config.toml
n_layer = 9
n_head = 7
head_dim = 128
activation = "swiglu"
parallel_block = true
init_std_qkv = 0.0209
init_std_up = 0.0209
beta1 = 0.9
grad_clip = 1.0
seq_len = 1024
MLP neurons of a small language model. Each row is named by its layer, matrix (down: output weights) and neuron, and shows model dimensions 693-756. Each number is 200 + 20 x the weight over its row's rms, rounded and kept within 0 to 999. A neuron's up and down rows have the sign that makes its largest values positive.
A block is one neuron, or neurons of one layer that tend to fire together. Before each block is what it responds to, as a language model described it from the Wikipedia text at the highest values.

Description: Word-internal pieces, mostly "ol" after a split, as in po-ol, to-ol, Liverpo-ol, estradi-ol; occasionally other inner fragments like overha-ul.
L3.down2,163,193,202,210,211,234,193,222,192,197,161,202,205,193,218,188,174,186,231,179,188,198,212,215,185,223,187,191,223,215,203,221,191,194,207,200,170,204,197,216,199,194,200,169,247,204,223,196,224,189,237,212,175,186,217,177,238,234,191,195,216,194,200,140
L3.down1208,185,217,193,194,228,227,207,221,221,194,192,193,190,222,201,207,171,204,222,211,202,221,193,211,183,195,201,198,199,243,178,234,218,246,217,218,180,203,194,182,158,223,214,184,225,199,210,167,202,212,210,190,171,226,215,202,201,214,227,212,219,214,183,225
L3.down1399,186,204,203,204,219,205,202,196,161,191,199,162,218,204,201,197,142,214,209,189,191,217,210,206,231,188,199,221,212,210,188,188,211,203,202,186,203,194,178,194,215,177,206,192,189,210,198,246,199,198,213,233,211,186,206,228,224,232,181,209,202,168,198,195
L3.down1788,185,190,241,202,229,204,132,196,225,223,171,185,208,217,267,196,195,205,213,163,218,194,182,195,196,246,192,152,198,222,224,196,232,196,195,235,225,227,207,191,174,254,189,190,223,209,211,215,179,166,213,203,209,199,198,207,202,224,221,191,177,168,203,186

Description: The word "In" opening a new sentence or section in biographies and histories, as in "In addition", "In 1885", "In the years…"; weaker on digits.
L3.down454,226,179,205,203,181,202,213,197,215,246,178,200,187,188,168,199,184,193,171,191,188,227,218,186,210,167,205,234,189,218,210,186,224,236,187,136,193,206,220,223,165,225,182,243,186,196,214,223,209,215,176,209,199,192,198,223,224,221,185,205,198,185,208,194
L3.down1071,209,201,209,204,165,164,198,226,189,187,190,210,180,190,178,205,202,189,208,221,218,239,208,204,207,226,187,217,211,192,198,179,190,217,192,210,185,187,203,225,158,203,169,160,200,213,233,194,198,195,144,209,214,205,194,199,211,195,197,193,201,194,218,265
L3.down1347,208,163,183,195,244,238,193,200,239,187,222,201,219,208,190,207,165,208,207,210,222,253,193,212,163,217,193,207,201,221,186,225,179,193,206,167,207,201,210,202,193,215,163,238,194,193,205,172,190,201,202,189,195,199,159,213,239,212,218,211,174,212,203,208
L3.down2288,184,208,178,225,210,200,216,221,207,219,232,196,182,199,195,242,192,194,202,193,200,204,219,238,194,199,212,171,198,190,199,214,173,194,171,189,186,193,177,225,197,192,189,162,204,221,202,185,161,188,196,218,185,172,205,202,187,230,217,171,208,175,167,198

Description: Number-starting tokens: the first digit or space before an upcoming figure, often after "about", "over", "in", e.g. about '3'7%, in ' '1863.
L6.down281,201,184,187,214,228,182,179,201,215,224,177,203,222,189,218,204,209,206,210,162,198,164,231,214,200,182,175,205,193,221,216,188,177,210,208,189,216,200,177,180,187,205,205,222,197,182,165,204,215,194,185,195,233,184,196,184,230,172,197,213,166,210,208,169
L6.down384,186,253,184,205,202,189,191,193,198,209,167,229,188,185,194,206,180,214,181,206,189,205,209,222,190,180,178,214,190,217,213,222,136,273,197,187,194,153,191,170,197,175,209,221,194,166,211,154,213,190,202,203,229,190,190,190,200,176,217,241,190,202,229,223
L6.down609,191,243,185,216,233,194,165,160,202,241,197,192,207,200,168,224,155,165,212,183,202,210,179,144,178,216,202,152,219,174,188,191,240,179,205,193,189,170,198,179,196,207,195,205,177,196,184,211,193,213,220,195,198,202,216,209,214,205,228,152,213,212,204,199
L6.down1581,192,226,189,245,198,190,186,194,193,192,166,183,217,210,165,195,208,202,211,247,166,224,204,195,170,183,189,196,205,212,222,194,218,206,198,210,198,216,221,219,209,210,202,223,197,218,201,177,207,225,196,211,227,201,212,175,198,187,216,210,206,192,197,243

Description: Digits inside numbers, such as a year's first digit (2000, 1966) or approximate counts (60 bands, 100 people), plus quantifiers like many, several, numerous.
L3.down1364,193,215,236,209,156,221,200,229,183,247,193,206,200,178,195,207,243,198,172,226,190,207,225,178,216,200,199,208,223,193,197,207,234,206,199,206,202,216,177,190,194,219,232,198,193,189,234,207,185,225,214,210,206,183,225,212,198,181,213,223,230,198,219,201
L3.down1504,215,193,233,181,193,211,196,158,164,198,202,205,224,195,205,206,181,218,240,207,192,177,217,215,221,229,221,192,179,187,215,212,205,246,183,198,219,194,178,192,227,208,238,207,202,203,206,200,173,210,225,211,194,170,189,190,194,194,238,197,183,194,222,205
L3.down1615,183,209,176,209,198,235,192,181,212,226,220,185,209,205,210,211,198,196,181,204,207,190,178,200,228,223,154,194,216,169,213,184,154,223,216,194,201,196,179,208,191,205,231,170,202,153,180,213,188,199,188,202,174,199,241,149,193,211,203,197,194,186,213,227
L3.down2305,188,173,169,247,215,193,185,189,202,233,210,188,210,168,194,223,229,187,222,198,195,222,199,186,194,237,154,198,213,221,188,204,219,188,191,225,175,234,199,228,229,227,199,184,212,183,208,223,194,210,187,193,186,219,194,201,209,220,186,201,233,203,188,200

Description: Digit tokens inside years in dates, often the third digit after "19", such as 19|2|7 or In March |2|015, in biographies and history.
L2.down2224,177,222,173,215,190,232,190,202,177,199,201,177,225,172,175,209,189,230,205,204,220,205,228,214,182,172,203,189,184,229,233,187,156,198,207,193,201,196,192,206,177,176,220,225,197,197,219,189,171,225,206,239,223,159,210,205,189,227,199,219,189,206,191,203

Description: The token "in" as a preposition or sentence-opening "In" after a clause ("in 1947", "In addition"), and as a word prefix (inner, internment, induced).
L2.down1216,184,181,214,186,227,210,201,199,181,195,196,194,187,226,200,223,177,227,227,216,228,168,204,193,252,212,209,199,213,213,204,228,219,211,199,132,195,221,208,176,195,225,175,201,231,177,199,221,207,203,168,190,185,209,183,203,204,206,243,213,158,225,178,220

Description: Single digits beginning or continuing numbers, codes and years (Game 1, 5000m, VA-45), plus mid-word pieces in names and titles (Thanksgiving, Bjartmar).
L2.down1875,208,227,186,247,185,193,216,217,228,186,199,236,229,217,209,209,231,194,169,199,211,212,196,186,195,210,192,202,173,188,209,211,181,212,206,181,203,239,182,181,204,199,187,195,182,186,223,181,230,223,233,223,177,173,190,193,205,186,208,240,211,179,212,221

Description: First word of a new sentence or paragraph, usually a preposition opening a time or setting phrase (In 2010, During, By 1997); also commas after a sentence-initial name.
L6.down107,233,221,204,192,175,166,188,176,203,184,189,196,203,182,165,175,182,202,204,185,177,186,210,155,190,208,185,224,192,197,196,202,175,193,224,192,181,181,213,192,200,207,210,226,167,207,183,185,223,156,204,174,221,202,178,195,211,179,213,222,193,177,235,172
L6.down183,189,174,190,206,187,205,174,194,209,212,218,180,185,199,223,210,187,166,204,205,242,212,201,184,214,179,215,240,177,207,165,191,189,237,222,192,193,253,251,211,193,186,201,179,193,178,198,216,210,176,199,199,230,147,165,237,194,224,207,209,212,200,190,199
L6.down1385,194,198,174,213,181,223,217,167,194,208,193,185,168,196,194,199,152,210,226,175,205,184,185,167,210,198,198,186,219,199,203,227,174,220,188,177,221,185,222,211,205,204,215,205,216,218,174,192,211,180,225,179,196,202,219,201,212,189,182,208,213,190,239,208
L6.down1570,215,216,217,203,184,175,222,171,179,206,205,212,194,218,202,206,159,200,189,171,211,184,238,174,150,208,193,157,177,193,209,203,207,202,209,167,207,213,196,201,211,179,186,217,213,209,206,210,200,186,200,225,204,183,199,184,207,177,216,207,175,164,158,181

Description: Suffix tokens split off a word, mostly plural -s on nouns like civilian-s, performance-s, commercial-s, also -ly in personal-ly, voluntari-ly.
L2.down1867,221,218,193,243,223,179,187,179,212,203,191,223,205,203,193,226,210,193,191,189,206,202,214,207,209,230,179,215,172,160,194,216,206,200,189,183,196,230,190,203,208,190,209,198,243,203,208,223,252,199,227,191,206,163,236,210,194,194,212,169,206,209,191,189

Description: Final subword pieces or digits that complete a split word or alphanumeric designation, e.g. SB2A-4, CVG-4, to-ol, tu-sk, len-s.
L6.down376,174,222,170,208,209,146,199,195,219,174,195,197,210,200,201,216,174,225,203,180,185,191,191,194,185,192,195,179,174,212,181,204,217,202,209,187,176,205,214,169,209,202,171,218,191,170,188,181,192,237,205,215,194,202,201,187,166,175,225,236,215,201,172,191
L6.down549,202,207,196,181,202,205,182,207,215,216,177,186,186,224,231,207,205,232,181,203,201,178,164,192,206,222,200,214,209,189,222,171,212,187,220,189,192,226,223,208,205,212,228,196,173,206,225,196,193,208,233,193,212,221,229,208,184,205,206,160,168,204,185,193
L6.down1578,207,186,217,217,221,217,174,185,224,182,191,213,198,209,222,190,185,175,204,205,201,172,187,234,206,182,198,195,212,205,177,184,181,192,209,211,195,196,204,230,209,192,176,197,192,165,226,181,184,237,188,184,193,181,197,212,215,194,209,208,208,199,202,156
L6.down1873,180,195,218,198,189,170,216,183,201,178,195,226,180,170,197,232,193,163,181,217,207,237,215,218,218,212,210,225,193,219,238,209,224,194,172,215,203,220,202,219,222,191,208,191,183,207,209,210,207,187,211,203,211,208,205,219,191,219,236,214,218,198,217,213

Description: Word-final pieces completing a noun, mostly plural suffixes like -s, -es, -ers after a split stem: watches, fortresses, fjords.
L6.down1002,172,186,215,187,190,205,195,206,220,175,191,220,200,213,189,207,159,222,193,199,191,196,215,204,212,184,210,206,193,226,212,200,202,211,210,223,213,179,216,161,209,210,187,233,179,187,200,192,206,220,154,199,214,242,195,220,188,203,170,210,193,162,176,184
L6.down1190,178,223,207,210,195,220,211,233,212,188,210,185,192,164,224,205,190,168,212,220,149,191,190,179,185,217,196,228,212,176,218,220,195,212,203,201,213,188,194,175,207,185,209,208,218,229,198,213,211,214,188,182,204,216,230,192,209,198,200,172,196,184,175,186
L6.down1273,216,208,212,182,196,242,176,189,159,204,178,193,214,180,209,205,171,194,181,231,178,171,219,237,218,197,200,219,206,180,188,194,231,204,242,183,190,182,253,207,194,169,165,201,215,178,183,230,171,187,187,208,180,176,213,202,201,173,203,183,212,212,165,185
L6.down2101,202,191,175,189,235,202,192,220,215,185,181,196,191,181,207,174,171,205,210,182,218,228,230,202,194,182,192,215,178,226,184,197,233,195,192,222,197,196,185,199,172,176,225,246,181,179,171,234,181,197,211,171,205,207,192,244,264,185,215,212,203,184,208,189

Description: Final word-piece suffixes that end a multi-token word, mostly plurals such as terror-ists, embass-ies, photograph-ers, parish-es, plus some verb endings like incapacit-ates.
L3.down67,204,184,238,183,200,190,169,198,222,227,194,209,219,213,169,187,177,214,189,230,201,211,219,180,214,234,190,213,189,211,204,214,192,211,200,202,181,196,166,171,217,210,204,194,203,227,222,174,182,191,171,209,213,153,215,234,201,207,197,201,228,188,194,217
L3.down789,223,172,186,198,224,185,199,216,221,203,199,173,211,210,178,166,230,184,200,222,228,218,222,199,183,196,214,201,219,190,205,178,182,225,163,185,183,208,183,198,223,203,196,180,203,217,201,184,184,203,173,166,218,215,177,191,166,206,218,207,188,188,225,161
L3.down815,207,158,249,184,235,193,174,206,189,219,201,168,205,223,148,206,199,235,194,179,206,219,189,214,212,198,184,191,158,231,188,249,199,196,169,199,167,188,209,221,210,184,187,177,230,227,221,219,218,221,205,186,203,200,227,224,222,221,194,170,181,202,212,180
L3.down1358,231,185,190,184,159,236,213,203,191,192,175,220,224,194,207,220,206,200,174,208,187,195,210,186,188,239,212,200,216,199,203,210,213,202,187,209,196,223,211,175,228,220,201,170,219,204,190,191,150,175,204,205,193,173,209,182,177,247,177,187,182,178,179,156

Description: The first digit of a four-digit year after a day and month in dates, especially the 2 of 2000s years, as in "December 2006".
L6.down226,157,233,251,180,182,193,227,178,198,184,182,210,200,208,163,221,212,175,202,221,180,195,171,196,215,209,193,184,184,211,190,188,205,224,235,159,235,206,197,212,214,181,193,217,195,194,171,191,198,241,212,241,221,183,250,208,217,192,213,222,200,184,193,260
L6.down1121,171,243,157,194,228,204,256,183,223,176,162,174,235,168,194,207,224,197,213,195,175,203,242,211,205,216,195,178,161,219,206,185,234,167,201,198,196,194,198,234,235,165,229,235,196,234,198,203,217,213,200,206,229,206,195,192,197,219,176,204,204,195,188,197
L6.down1212,169,167,214,177,227,196,173,204,229,205,206,192,192,208,187,207,196,188,219,235,208,204,190,183,213,233,191,222,212,216,185,222,196,204,192,199,202,208,207,208,187,236,216,221,248,184,224,147,203,236,192,178,170,200,219,223,213,185,221,203,208,183,196,196
L6.down1402,221,215,218,165,188,169,193,185,236,185,204,217,181,206,199,169,175,193,190,206,219,177,180,175,198,204,206,226,199,169,198,200,179,201,185,210,203,167,190,187,233,188,236,201,208,213,234,189,182,203,222,202,210,213,189,208,209,203,197,217,227,210,167,206

Description: The token right after "in", mostly a year's opening digit or space (in 1926, in 2013), also which and downtown.
L2.down1685,185,172,228,223,223,205,180,205,175,175,167,172,209,179,191,180,195,204,186,220,245,193,211,189,223,195,202,219,188,201,199,202,207,186,203,203,191,169,158,225,187,150,191,217,227,208,193,255,168,203,218,202,184,219,182,218,160,209,229,192,196,185,189,178